Weights of a small transformer language model.
Size: 14 layers, width 384, MLP 1536 GELU.
Training: a variant of Muon for these matrices, 464M tokens.
MLP neurons of a small language model. Each row is named by its layer, matrix (up: input weights) and neuron, and shows model dimensions 64-159. Each number is 128 + 24 x the weight over its row's rms, rounded and kept within 0 to 255.
After each neuron's rows, "fires on" lists the tokens most often at its 100 highest values on Wikipedia text that the model never trained on.

L4.up751 [174 114 119 145 136 106 134 139 162 127 163 156 147  83 171  97  96 152 133 120 138 129 177 156 119  72 114  89 136 148 129 115 116 138 107 100 107 115  84  87 100 115 108 116 117 103  88  85 117 129 103 114 116 137 116 128 158  95 133 154 120 166 157 112 142 135  81  89  96 182 151 110 102 140 161 148 175  78  75 101 129 141 122 179 132 143 132 125 129 146 130 132 163 133 122 151]
fires on: ",", " of", "c", "ic", "ed", " in"

L9.up672 [118 148 127 110 124 101 128 110  89  53 104  94  91 154 125 119 118 165 121 138 134 114 153 164 114 120 126 146 104 134 114 130 119 154 135 113 100 153 129 113 151 157 133 144 144 156  91 100  94 161 127 116 125 104 122 134 114 142 117 118 116 128  98  89  60  96 142 133 145 152 134 154 134 111 113 133 146 103 132 152 164 130  95 186 147  57 102 161 112 139 133 142 162 154 145 141]
fires on: " ", "–", " the", " United", " and", "-"

L7.up627 [108 134 109 164 177 121 143 116 145 129 141 141 143 109 108 126 110 140  96 145 132  66 138 145 124 159 125 146  78 136 123 165 114 118 169 164 160 165 171 126 113 117 125 128 156 131 123 124 142 110 131 164 160 115 131  93 117 183 110 126 104  71 126 142 152 103 136 111 104 178 147 147 139 101 120 121 110 117 170 145 133 102 137 125 122 162  83 119 138 142 129 104 131 143 133 143]
fires on: " ", "-", " |", " of", ";"

L4.up120 [100 137 114 168 130 131 152 131 117 100 123 178 104 156 134 159 156 144 117 128 144 106 130  95  96 172 144  94 174 151 143 113 115 159 116  87 153 100 139 142 145 133 126 151 129 180 111 156 129 150 127 162 143 148 107 146 133 155 167  79 133  95  75 148 135 128 111 100 150 168 120 118 105 130 147 124 134 109 157 107 125 150 116 109 182  91  91 133 137 142 153 100 143 111 113 134]
fires on: "ist", " which", "id", "al", "ic"

L9.up1447 [106 142 110 119 126 107 129 144 132 134 134 140 105 132 185 145 134 121 109 155 143 148  86 132 111 115 105 133 145 129  97 156 121 132 150 107 130 155 121 121 146  87 115 136 118 132 176  93 112 149 152 125 143 135 100 128  91 139  77 124 127 136 151 143 118  93 141 142 145 126 173 145  83 184 156 122 161 130 134 169 138 112 150 144 119 122 140 156 150  97 105 139 163 159 179 123]
fires on: "B", "amp", " b", " Car", "A", "b"

L9.up1046 [101 144 192 101  94 155 145 128 128 170 118 120  88 171  87 133 133 137 150 135 155 144 146 148 134 119  92 175 116 120 152 151 135 106 103 143 110 139 141  99  77 164 139 116 138 126 145 115 143 109 135 175 125 105 134 152 121 185 144 101 137 106 148 125 112  53 125 129 127 144 157 134 132 123 113 143 140 109  91  96 102 149 139 103 137 122  86 110 133 122 144 185 124 119 116 145]
fires on: " to", "un", "on", " by", " on"

L10.up301 [128 114 137 114 123 145 112 110 119 144 165 136 150  99 124 122 154 148 124 105 138 118 108 136 120 122 146 125 144 121 123 115 104 129 134 125  81  63 132 152 143 156  99 121 125 132 143 128 136 162 112  89 116 119 136 121 133 136 133 152 122 140 121  92 120  99  79 100 161 146 144 134 126  97 165 106 128 132 115  95  94 125 106 138 123 184 134 139 117 164 138 117 131 135 124 156]
fires on: " B", "ad", " F", " R"

L10.up376 [ 93 126 147 104  96 129 126 123 129 107 148 149 166 140 152 137 105 138 150 146 127 112 124  86 120 129 124 115 142 104 122 115 129 109 117 152 118 104 118  92 122 122 133  95 114 156 120 130 136  93 154 123 108 139 129 191 169 118  94 144 118 128 149 114 140 124 113 139 124  49 126 143 168 125 108 131 155 165 139 179 100 135 105 130 119  96 111 152 155 140 136 132 120 121 109 148]
fires on: " for", " m", "T", " and", " T", " of"

L10.up885 [133 115 134 118 124 106 150 135  52 154 117 139 113 158 151 116 141 120 133  98 139  76 110 100 178 193 167  94 144 142 116 145 153 155 135 167 150 171 142 147 134 137 143 130 175 106 116 122  94 120 126  99 159 152  97 148 121 158 134 102 170 130 119 112 100 109 153 116 113  95 157  75 148 121 127  98 129 123 111 160 149 100 134  89 131 157 137 160 151 115 143  98 139 104 139 120]
fires on: ",", ".", "z", " p"

L4.up1362 [ 99 133 145 134 117  83 165  80 115 107 156 165 151 115 142 125 101 157 151 132 102 111 100 148 156 137 135 110 163 112 125 101  74 125 169 134 121 127 144 178  84 146  87 181 149 112  82 122 130 126 112 115  81 175 177  94 145 125 101 163 137 109 146 141 124 187 147 125 123  94 170 133  89 150 147 138 117 108 131 123 116 119 116 168 127 142 139 112 119 122 118 143  84 128 144 111]
fires on: ",", "),", " and"

L4.up1205 [166 134 142 106 137 127 149 139 111 164 103 104 184 107 124  92  92 132 192 145 127 110 130 126  91 108 111 121 154  77 148 165 119 139 157 101 139 158  97 143 116 115 147 135 170 132 131 102  83 164  76 120 110  98 152 162 128 120  96 162 154 159 137 139 120 140 118  99 139 130 119 119 137 124 111 132 173 125  89  83 128 134 133 165 121 124 119 108 134 122 134 149 164 121 144 143]
fires on: "h", "b", "]", "r", "m", "il"

L4.up1322 [142  65 150 149  93 122 100 128 133 145 121  96 113 168  84 145 148 123 120 159 104 127 145 113 104 106  97 113 123 134  72 180 132 150 127 146 169 104 116 120 126 109 141 108 120 125 148 170 124 158  73 170 149 131 129 125 160 101 135 125  93 135 166  93 110 144 120 104  96 102 149 179 133 112  77 109 105 129 126 110 113 127 131 155 130 125 175 176 117 136 109 161 153 114 170 131]
fires on: " of", "ur", "-", "on", "u"

L4.up1258 [112 113 167 106 130 152 140  96 127 145 127 123 106 123 116 108  88 150 145 142 176 148 153 109 128 183 122 135 161 132 183  98 136 111 128 125  91 113 115 133 124 114  92 157 157 141 132 127  77 152 128 164 124 119 136 170 109 109 100 167 154 137 166 104  93 141 131 113 155 124 170 117 133 116 148 156 145 171 174 117 136 124  92 164 156  93  68 134 123 118 100 167 122 140  81 116]
fires on: "ing", "it", "ol", "es", "u", "oth"

L9.up171 [107 131 125 157 134 100 137 106 154 197 125 105 166 135 114  56 163 119 129 115 112  88 122 133 122 132 119 157 134  99 155 121 136 155 154 149 139 107 147  88 137 129 111 127  87 130 149 126 159  97 154 114 137 167 123  79 123  99 144 132 123 150 119 200  79 172 110 104 148  95 153 141 170 123 110 123 132 148 100 175 131 132 108  94 116  97 129 147  99 112  98 125 138 139  96 125]
fires on: " ", "2", " the", " Olymp"

L7.up1430 [ 89 100 112 106 143 163 129 104 115 177 123  85 113 129  97 126 105 136 125 173 141  90 145 141 140 200 106  84 153 130 145 159 146 122 100 145 141 178 131  99 125 139 134  99 129 104  86 141 116 124 134 174 122 123 126 140 126 156 162 121 150  91 147 156 157 112 128 136 124 157 153 145 139  92 111 124 112 162 144 105 133 162 147 130 117 158 114 137 180 170  98 137 158 143  74 143]
fires on: " of", " on", "0", "9", " to"

L4.up1401 [141 128 133 116 120 116 101 163 132 100 107 144 152 116 175  84 155 135 145 122 167 112 128 103 138 124 101 116 114 124 132 107  53 129 157 102 132 132 136 139 131  97 128 177 101 114 128 112  92 107 152 144  92 145 120  75 136 103 170 113 111 130 145 116 128 131 166  92 132  88 126 100  92 143 131 159 114 119 114 149 126 141 119 122 140 144 162 144  94 123 119 142 127 127 136  97]
fires on: " to", "ase", "ol"

L10.up1154 [148 108 168 108 109  85 142 115  88 124 133 168 140 143 141 127 156 114 146  94 150 151 131 127 142 130 115 129 110 103  59 137 121  94  90 132 114 105  98  98 124 149 116 118  89 132 146 158 129 127 100 117 116 113 128 115 133 117 170  94 111 134 137 120 116 147  87 152 107 121 133 137 153 117 100 134 135 121 137 126  84 128 126 112 151 148 102 149 111 165 145 104 123 116  97 107]
fires on: ",", " \"", " G", " L", " W", " J"

L7.up697 [106  94 139 160  98 122 122 134  92 154 143 149 104 127  95 123  93 125  81 116 170  98 127  90 174 150 140 129 106  98 131 101 135 122 141 180 103 145 111 131 146 195 181 116 152 145 133 155 154 112 122 109 134 139  84 105  96 116 145 126 126 129 105 142 123 128 124 136 106  94 156 116 120 139 106 106 147 138 157 128 108 123 123 176 122 126 163  92 120 118 145 124 138  65 105 150]
fires on: " R", " B", " St", " H", "ital", "s"

L4.up1174 [128 154 175 123  91 101 167 107 125 130 101 142 110 118 150 122 153 118 135 125 127 119 136 158 134  98 124 146 166  57  98 158 103 187 146  92 131  85 167 114  86 156 115 187 148 101 147 142 118 140  83 108  91 118 127  91 166 144 137 152 114 156 140 130 171 137 114 100 125 142  99 145 150 137 133 130 151  94 142 122  95 168 127 146 111  79 137 141 127 107 110 129 156 134 131 111]
fires on: "r", "h", "o", "m", "ro", "ra"

L4.up410 [ 94 137 131 124  77 163 157 135 118 114  97 129 137 145 160 109 152 127 143 150 129 139  87 113 123  91 161 111 152 152 125 123 113 150 134 106  95 115 130 124 146 130 106 121 147 117 174  81 150 117 123 140  83 154 111 149 132 140 130 117  98 113  98 118 128 116 137 144 158 115 149 139 145 127 111 157  86 111 151 178 135 157 144 134 121 136 147 159 141 187 171 129 132 120 122  73]
fires on: "ation", "ure", "al", "ter", "ise", "ar"

L10.up1089 [ 93 134 129 125 150 111 141 130 116 162 154  80 147 107 115 121 110 115 137 129 134 149 157 106 117  97 134 108 136 134  94 161 159  98 154 112 136 121 187 115 130 101 140 159 118 173 159 138 146 144 107 181 156 124  71 104 154 107 144  89  75 146 112 112 143 117 116 108 172 144 140 128 128 133 129 145 112 135 145 152  80  90 112  69 119 146 151 131 114 117 135 174 100 144 127 127]
fires on: " M", " d", "ctor", "el", "P", " D"

L10.up298 [109  89 115 105 101 112 147 169 126 158 131 146 145 138 116 166 135 140 157 103 130 145  81 129  64 118 142 118 161 117 183 115 131 179 128 139 151 121 122 113 133 135 116 112 127 135 139 115 109 119 153  69 119 138 115 134 154 159 148 112 149 121  79 153 136 149 142 141 174 102 121 114 114 137 143 120 153 102 135 127  90 127 106 113 110 134  89 163 136 139 144 111  82 129 161 114]
fires on: " ", ".", "ax"

L4.up193 [159 141 147 104 146 100  70 129 142 112 168 134 123 101  93 153 160 163 159 152 119  99 155  98 118 110 105 101 110 111 127 136 167 122 107 113 148 121 152 117 118 141 129 105 148 107 117 132 149 144 130  80 109 132 121  99 146  94 158 169 120 120 161 112 112 141 143 113 150 124 127 111 153 164 133 143  94 106  80 125 117  90  93 151  96 123 116 131 146 183  85  96 161 145 136 133]
fires on: ",", "ic", "el", "ol", ":", "yl"

L4.up459 [110 157 117 161 111 142 127  83  61 149 114  96 131 171 146 114 148 114 127 172 119 112  86 126 159 177 122  97 153 117 108 147 115 149 126 122 123 124 174 129 118 124 145 151 117 158  90  56 120 117 101 110 135 147  82 147 178 106 112 152 135 114 133 150  87 109 127  82 138 159 154 111 137 141 135 133 181 129 155 134 131 106  75 105 133 122  91 133 166 134 139 120 110  96 105 127]
fires on: " to", "al", " same", "ational", " more", " which"

L9.up417 [140 130 145 135 122 121 115 135 124 138 119 120 158 133 123 128 117  88 178 129 141  95 146 146 143 162 123 124 131 146 143 146  85 118 147  80 108 101 148 140  93 150 196 138 138 107 167  87 146 137 111 141 119  99  84 118 120 128 130 126  86 134  97  87 176 118 143 166 153 105 141 117 119 153 106 152 140  74 109 117 118 133 127 157 108 139 183 110 101 141 189 154 136 129 139 159]
fires on: " in", " the", " of", " ("

L4.up203 [111 121 152 137 149 149 143 134  92  74 126 128 147 103 103 105 142 126 110 171  95  93 142 140 132 141 163  84 143 131 136 120 136 118 153 139  94  79 149 184  89 129 141 128 117 118 132 118 112 158 112 115 135 119 148 114 112 145  93 100 118 109 133 135 132 121 121  83 157  94 137 132 129 128 149 114 107 141 155 131 151 131 133 163 163 114 139 123  92 124 149 160 149 134 136 141]
fires on: ",", " and", " or", "/", " of"

L9.up543 [128 145 184 125 139 141  73 138  90 132 126 129 144 120 162 134  96 110 191 153 110 133  87 101  88 142 137 129  92 149 131 136 136 132 137 144 109 120 115 131 110 150 140 157 119 146 143 138 135 116 129 153 169 110 138 121 142 123  93 128 206 129 109 169 131 139 100 162 102 107 151 119 137 143 145 135 144 112  97 112 114 124 105 126 138 110  91 126 159 155 134 139 118 144 122 153]
fires on: "==", " (", " V", " A", " =\n\n"

L9.up1016 [115 119 158 111 108 129 131 115 111 161 146 119 126 135 118 117 130 121  94 136 108 151 118 133 134 112 122 156  92 131 166 139 137  71 110 112 101  98 138 141 145 133 127 104 107 137 137  84 154 129 127 133 139 169  92 112  85 135 137 133 166 135 171 169 104  86 123 165 152  94 153 125 106 125 141 115  95 125  98 113 107 117  97  99 138 136 116 158 156 120 141 169 162 176 102 120]
fires on: " the", " and", " (", " on", " in"

L10.up97 [139 139 124 132 141  95 122 125 109 130 141  95 106 121 137 157 123 140 161 175 113 174 181 124 127 124 141 127 164 126  67 150 100 141 184 104 129 109 135 153 148 118 128 101 167 146 123 126 116 119 144 121  63 119 159 145 150 136 119 148 142 143 104 120 109 154 108 143 110  80 162 107 161 119 132 133 153  95  85 138 152  66  90 132 118 137 134  98 124 107 105 141 123 123 158 124]
fires on: "5", ",", ".", "4", "6", "9"

L4.up689 [ 78 113  98 121 129  95 194 137 169 123 154 131 132 131 147 141 126  95 163 129 170  79 166 154 146 123 168 135 106 116 151 119 121 140 142  86 120 106 126 109  97 129 169 106 140 112 135 136 131 115 136 128 141 180 140 100 166 123 133 100 168 102  98 119 124 156 151 102 132 138 133  91 206 118 109 115 122 124 147 149 121 103 146 158 160 105 136 128 156 129 114 143 147 111 146 113]
fires on: ",", ".", "em", "ation"

L4.up1486 [143 123 142 114 107 131 160 118 165 107 102 166 129 133 117 112 164 136 107  95 152 169 122 117 138  93 176  57 100 126  86 164  89 112 124 147 140 108 140 128  95 130 178 209 146 111 130 101 124 117 118 130 126 100 101 135 107 162 134 138 157 133 119 138 112 124  86 176 175 158 146 109 107 146 103 145 118 151 108 119 147  90 103 129 146 144 167 133 127  74 148 168 134 136  78 159]
fires on: "am", "om", "al", "u", "i"

L4.up526 [159 121 138 140 131 142 131 157  92 110  88 107 127 154 155 122 182 109 156 160  94 117 131 103 136  85 118 133  91 111 135 140 107 145 123 128 105 164 134 123 153 117  98 136 131 107 128 114 140 106 113 142 113 142 175 151 140 112 139 116 116  65 163 164 139 167 128 157  84 107 130 100 147 133 118 155 110 106 142 161 135 115 121 144 139 126 145 148 131 131 112 125 127 126 110 128]
fires on: "ed", ";", "ad", "anc", " to", "us"

L9.up1385 [111 145 134 111 134 138 104 158 126 142 145  88 117 122 104 110 124 161 116  86 157 121 158 156 104 105 116 109 134 167 114 112 109 131 137  97 100 130 163 142 101 127 166  99 144 197  94  98 131  76 109 129 124  94 127  94 105 160 138 113 122  97 141 104 145  92 180 163 155 137 115 129 118 156 120 172 136 122 136 118  70 140 145  81 127 108 162 128 132 137 116 140 136 115 129 103]
fires on: " D", " M", "2", "O"

L9.up422 [154 156 149  84 129 156  96 123  72 178 102 142 117 134 164 143 114  96 158 118 107 150 119 101 103 168 100  91  86 154 129 175 140 118 115 159 148 137 105 130 146 158 142 155 148 139 124 100 119 119 115 125 101 144 120 170 158 157  98  90 167 138 131 105 177  99 139 126 136  73 185 101 147 125 147 138  89 125 141 139 108 120 162 137 125 174 120 163 125 152 138 128 177 163 105 103]
fires on: ",", " p", " was", " B", " of", " is"

L4.up1444 [ 90 129 133 117 127 110 115 136 170 184 159  86 129 139 146 153 163 131 132 143 122 126 152 146 140 123 123 132 127 115 149 157 138 108 152 129 135  79 114 130  93 112 167 121 122  89 160 153 122  97 111 141 149 130  95 115 127 125 138 138 152 149  75 101 145 116 114 116 114 144 116 126  86 130 102 112 142 139 136 162 114 109  92 149 142 115  98 148 113  76 112 176 151 125 136  76]
fires on: "es", "0", "o", "re", "om"

L9.up224 [ 94 156 128 102  93 146  98 122 121 119 103  89  88 137 122 123 118 145 162 186 147 128  97 102  77 146 173 143  98 127 145 139 152 156 107 128 113  98  83 140 135 133 129 122  99 107 156 109 123 133 106 166 160 138  91 117 156 145 125 114 136 107 120 129 117 106  89 179 167 137 107  52 132 160 136 151 144 135 107  73 125 137  99 140 149 111 116 175 141 100 152 143  97 133 140 124]
fires on: " a", " =\n\n", " A", " in", " any"

L10.up217 [ 56 127 112 104 132  92 142 112 153 139 177 136 132 123  98 138 120 101 109 152  97 144 116 121  92 118 135 136 171  27 156 107 122 132  96 154 102 133 155 161 140 137 130 126 156 128 136 119 106  97 157 137 154  98 111 158 138 129 113 117 124 142 162 144 148  95 113 137 117 106 171 110 124 142 108 125 109 135 103 121 128 123 123  84 127 109 149 133 143 149 113 103 144 142 118 111]
fires on: "\n", ")\n", "7", "4", "5"

L7.up87 [116 157 132 136 120 162 153 176 151 153 144 131 139 125 116 133 124 102 116 110 120  96 135 143 121 116  99 133  87 141 163 119 132 142 138 146 136 136 158 125 184 115 129 146 158 155 119 159 108 112 173 128 128 141 109 138 139 116 131 159 141 105 108  90 115 112 135 102 105 128 128  81 168 180 128 102 106  98 114 129  93 139 155  91 125 174 118  95 107 181 103  95 111 111 126 106]
fires on: ",", " M", "7", "in"

L7.up1417 [102 139 172 144 109 158 149 116 137 120 165 120 134 116 119 115 119 141 158 136 155 117  92 153 142 108 133  92  87 129 133  98 108 113 169 142  90 129 109 104 148 149 118 133 115 149 118 124 133 131  69  97 102 127 149 107 155  95 108 124 185 121 126 133 134 142 129 112 133 128 164 155 132 103 103 138 121 120 156 139 161 160 130 111 140 102 144 148 150 132 112 148 134 178 124 100]
fires on: " |", ","

L10.up465 [156 134 141 116 124 107 127 125 115 102 147 118 132 118  76 171 137  87 130 120 183 128 121 134 134 105 117 138 190  92 149 148 152 130 158 101 169 106 114 145 135 106 146 112 121 151 132 114 130 138 106 112 143 121 142 157 102 125  91 154 143 144  91 101  90 147 123 122 119 174 119 103 129 117 130 105  90 125 145 112 168 126  94 104 126  97 122 197 165 131 134 146 125 130 115 112]
fires on: " \"", " (", ":", " that"

L4.up838 [111 111  89  88 138 115 162 100 108 142 133 118 118  76 136 118 132 112 146 173 158 111 121  94 117  78 130 151 152 130  99 115  98 111  95 113  79 129 110  74 126 143 137 184 100 146  87 171 113  87 137 110 128  71 135 103 120 120 141  81 136 110 158  67 176 144 118 109 141 123 182 113  94 155 146 110 115 152 131 135 144 110 160 122 152 143 124 142  88 115 146 138  88 139 107 119]
fires on: " and", "om", " who", "aly", "ue", "r"

L7.up547 [146 109 119  90  91 141  80 110 107 133 128 121 121 132 124 145 141 122 139 193 129 125 140  75 103 167 154  78 119 149 142 132 149 100 178 114 121 149 152 130 172  95 124 119 126 109 146 129 145 144 146 142  92 113 125 191 149 124 140 160 108 103 108 151 118 144 105 145 130 104 142 107 140 164 110 167  50  88  82 151  81 141 152 123 132 124  89 128 127 128 138 147 106 131 117 157]
fires on: " a", ":", "ist", " Al", ",", "istant"

L4.up1267 [117  73 139 137 133 137 123 162 132 117  54 136 149 131 128 163 137 101 124 156 130 132 146 119 123 124 112 138 111 125 116 116 125 132 122 100 153 114 135 122 133 130 103 128 162 116 121 167 149 119  96 114 171 141 174 142 143 110 109 127 122 145 121 105 154 132 105  89 101 126 137  92 116 114 124 142 115 150 117 133 112  94 103 132 124 140 156 137 184 117  89 127  62 155 138 143]
fires on: "on", " Ar", "ear", "our", " of"

L7.up1127 [126 115 122 119  90  69 161 152 130 118 133 136 141 138 166 145 169 178 156 154 138 126 124 108 142  91 127 163 114 115 122 109 114 118  99 124 151 105 120 128  93 155 129 131 157 169  99  98 187 130 131 149 129 163 111 144 123 113 133  95 162 137 116 154 127  98  99 135 112 129 156 102 155 142  97 144 107 177 163 124 117 131 153 146 140 131  95 127 118 174 145 123 108 120 127 121]
fires on: ",", "ar", "m"

L4.up6 [145 107 194 175 116 125 157 127 137  96 160 128 129 127  83 117 117 114 126 129 151  81 117 141 158 171 126 120 165  95 123 135 133 114 177 132 145 105 144 145  95 148 152 115 124 129 106 105  98 116 130 151 113 144  81 138 136 166  98 138 152 106  97 123 179 154 102 122 153 129 158 130 141 124 142 150 103 167 152 153 139 127 126 109 115 115 146 158 121 118 202  94  98 139 143 137]
fires on: " of", " as", " into", " /", "/", "-"

L4.up1476 [ 85 129 128 133  84 132 131  66 158 119 154  96 121 112 121 124 140  94 157 130 122 152 166 128 125 121 127 114 111 132 176  79 144  94 135 175 143 112 138 104 103 153 129 133 134 162  99 147 169 106 147 118 143 151 128 154 129 115 137 137 174 136 164 132 152  92 144 100 112  70 105 138 155 127 147 114 127 132 108 114 144 125  92 145 121 126 154 161 124 132 114 146 120 170 150 131]
fires on: " in", " of", " and", "ed", "ü", "ure"

L4.up1074 [117 146 105 117 138 130 109 132 114 134 145 162 102 137 135 106 134 125 105 109 143 116 126 150 146 123 169 123 120 111  83 145 128 106 122 129 121 146 114 123  94 123 154 133 146 104 155 113 106  87 175 144  86  91 133 144 136 112 174 155 132 117 113 101  94 120 114 120 103 105 179 139 130 175 155 145  83 106 159  91 109 129 117 101 109 128 136 139 118 113 171 114 133 111  97 118]
fires on: "o", ":", "ow", " of", "p", "ep"

L9.up577 [107 186 132 117 125 134 134 151 136 126 146 137 107 106 136  99 120  98 146 100 122 125 142 126 189  92 132 129 149 134 129 137 132 128 157 157 125 104 108 122 102 118 164  97  96 180 137 131 142 187 111 162 132 127 104 126 108 110 146 123  86 141 165 142 138  88 149 144 140 176 109 144 117 137 144 154 112 107  98 109 102 136 109 125 135  82 162  93 130 131 134 151 145  72 125 160]
fires on: " in", " the", " during", " at", "Re", " “"

L4.up1229 [192 146 132 108 110 148 121 143 133 133 106 116 145 145  99  98 118 117 140 101 120 145 134 108  98 141 127 133 129 127 132 147  99  84 132 152 130 135 122 161 129 100 136 133 102 132 143 123 149 125 174 101  86 131 151 144 135 120 164 148 154 137 148 119 123 136 149 129 101 153 133 140 143 124 133 120 135 133 122  87 152  90 122 127 103 127 155 122  89 122 166  86 139  94  86 102]
fires on: " of", "ons", "ist", "o", " was"

L10.up318 [118 103 119  92 114 100  96 107 157 138 146 101 166 109  87 114 120 188 126 158 102 104 140 135  84 100 105  99 179  87 135 101 125 167 148 124 154 113  83 137 112 118 128 107 104 128 140 114 107 141 185 146 111  94 151 156 162 109 116  83 159 157 150 134 120 129 140 169  93 102 136  92 130 116 135 101 162 115 122 151 128 122 112 128 104 110 100 157 116 132 141 144 153 136 166  94]
fires on: "\n", " ", " |\n", " pl"

L4.up1481 [112  56 136 151 136 176 118 127 132 138 116 141 134 119 160 167 147 139 125 139 137 146 169 127 140 101 144 100 166 145 207 137 114 148 146 142 144 103  88 122 147 177 143  97 128 142  98 143 110  99 126  95 140 138 127 134 138 165 133 136 126  99 120 111 117 141 175 118 133 125  93 109 168 120 121 142 138 130  91 143  78 128  74 117 138 150 125 143 186  60 102 112 157 139 132 138]
fires on: "ro", "ie", "O", ":", "ow", "ear"

L10.up160 [123 120 114  66 181  77 124 143  73 133 139 112 124 114 142 114 133 119 138 119 140 139 133 136 118 132 110 100 134 131 137 139 121 121 128 138 139 156 154 154 130 132 143 179 156 110 136 152 121 146 146 114 144  98 140 145  88 127  99 138 134 162  87 141 127 146 125 110 121 144 137 103 133 134 102 147 105 145 139 123 140 125 101 140 158 112 147 160 132 163 114 124 148 136 125 158]
fires on: "0", ".", ":", ",", " ", " that"

L7.up1234 [150 125 119 151 137  85 155 123  86  95  96 158 110 142 142 133 141 117 135 105 163 158  91 138 150  78 123  65  94 129 129 161 128 148 128  84 132 112 131 137 154 162 124 130 149 169 135 148 144  72 122  94 150 152 106 119 130 125 102 138 109 132 124 149 112 118 204 170 116 144 142  97 167 146  96 150 139 127 127 111 106 117  89 185  60 114 175 127 148 164 132 101 143 166  71 109]
fires on: " more", "ly", "und", "e", "ul"

L7.up1385 [137 115 139 163  88 162 166 110 154  99 159 145 125 151 123 127 143 148 109 135 101 117 128 122 103 162 111 106 147 133 152 119  96 125 167 145 107 140 143 145 133 112 158 138 123 146 123 127 103  72 167 149 132  90 147 137 134 113 108 111  92 128 136 179 101 128 142 114 120 138 163 114 117 147 131 127 159 101 131 150  74  94  89 117 124 105 135 141 125 164 130 140 113 116 121  80]
fires on: "\n", " ENG", "V", ":\n", ")\n"

L7.up529 [126 100 135 113 178 158 156 106 141 125 119 158 152 142 100 163 117 123 139 154 146 114 126 143 138 133 165 119 135 150 138 150 133 151 127 113 137 153 118 135 144 142 146 103 167 142 139 113 133 138 113 168 145 113 101 104 109 128 124 104 115  90 202 138 125 128  89 159 112 124 141 151 161 148 121 104 103 130 122 115 152 138 112 155 122 193 135 124 104 148 160 145 185 160  92 134]
fires on: " |", ";", ",", " and", "ope", "le"

L10.up103 [152  94 121 119 151 144 124 181 123 117 151 162 140 117 122 145 122 110 133 133 175 124 118 141  92 125 159 138 155 120 170 132  97 159 135 118 132 115 148 118 106 102  97 125 176 166 111 159 149 125 117 124 135 151  78 157 125  99 122 182 152 172 134 159  73 104 123 148 123  88 143 146 135 137 141 145 123 128 131 116 176  75 135 156 143 124 120 113 148  92 178  65 180 109 141 123]
fires on: "iga", " S", "s", "ars", " tri", "is"

L4.up1126 [104 130  97 129 159  95 124 163 132 116 121  85 120 147 126 117 153 128 134 144 104 113 142 144 114 137 156 125 161 123 151 158 140 128 171 105 154 131 112 132  93 119 154 133 133 107 118 148 139 105 134 111 159 162 110 147 148 125 110 116 106 139 124 140 126 103 118  93  94 127 169 133 110 131 128 103 157 111 162 174 165  95 138 131 150  98 104 140 163 109 116 115 165 132 144  90]
fires on: "ak", "oy", "le", "ver", "ram", "un"

L9.up1437 [ 97  99 107  81 144 122 145 149  96 114  80 121  93 147 165 149  99 112 155 131 146  94 139 129 106 128 138 143 157 112 128 130  99 163 143 119 109 142 140 105 147 138 133 115 146 133  98 136 113 116 132 111 116 116 106 140 108 136 145 119 159 120 121 133  84 112 152 114 108 110 166  99 124 129 165 117 151 139 117 109 150 138 153 157 122 108 118 119 120 137 132 110 116 187 136  91]
fires on: " on", " in", "-", "ar", " "

L4.up458 [135 128 131  77 104 123 119 164 113 123 102 131 154 131 136 125 158 134  93 160  90 187  94 129  93  94 107 135  96 156 139  80 156  93 139 170 158 126 111 159 104  94 142 140 129 109 144  85 161 152 143  97 106 131 118 153 147 110 119 101  96 140 100 142 134 129 106 186 147  94 157 107 111 159 129 124 170  64 164 124 142 106 105 109 123 175  73 129 113 143  92 169 151 135 124 119]
fires on: "\n", "ar", "al", "ee", "ear"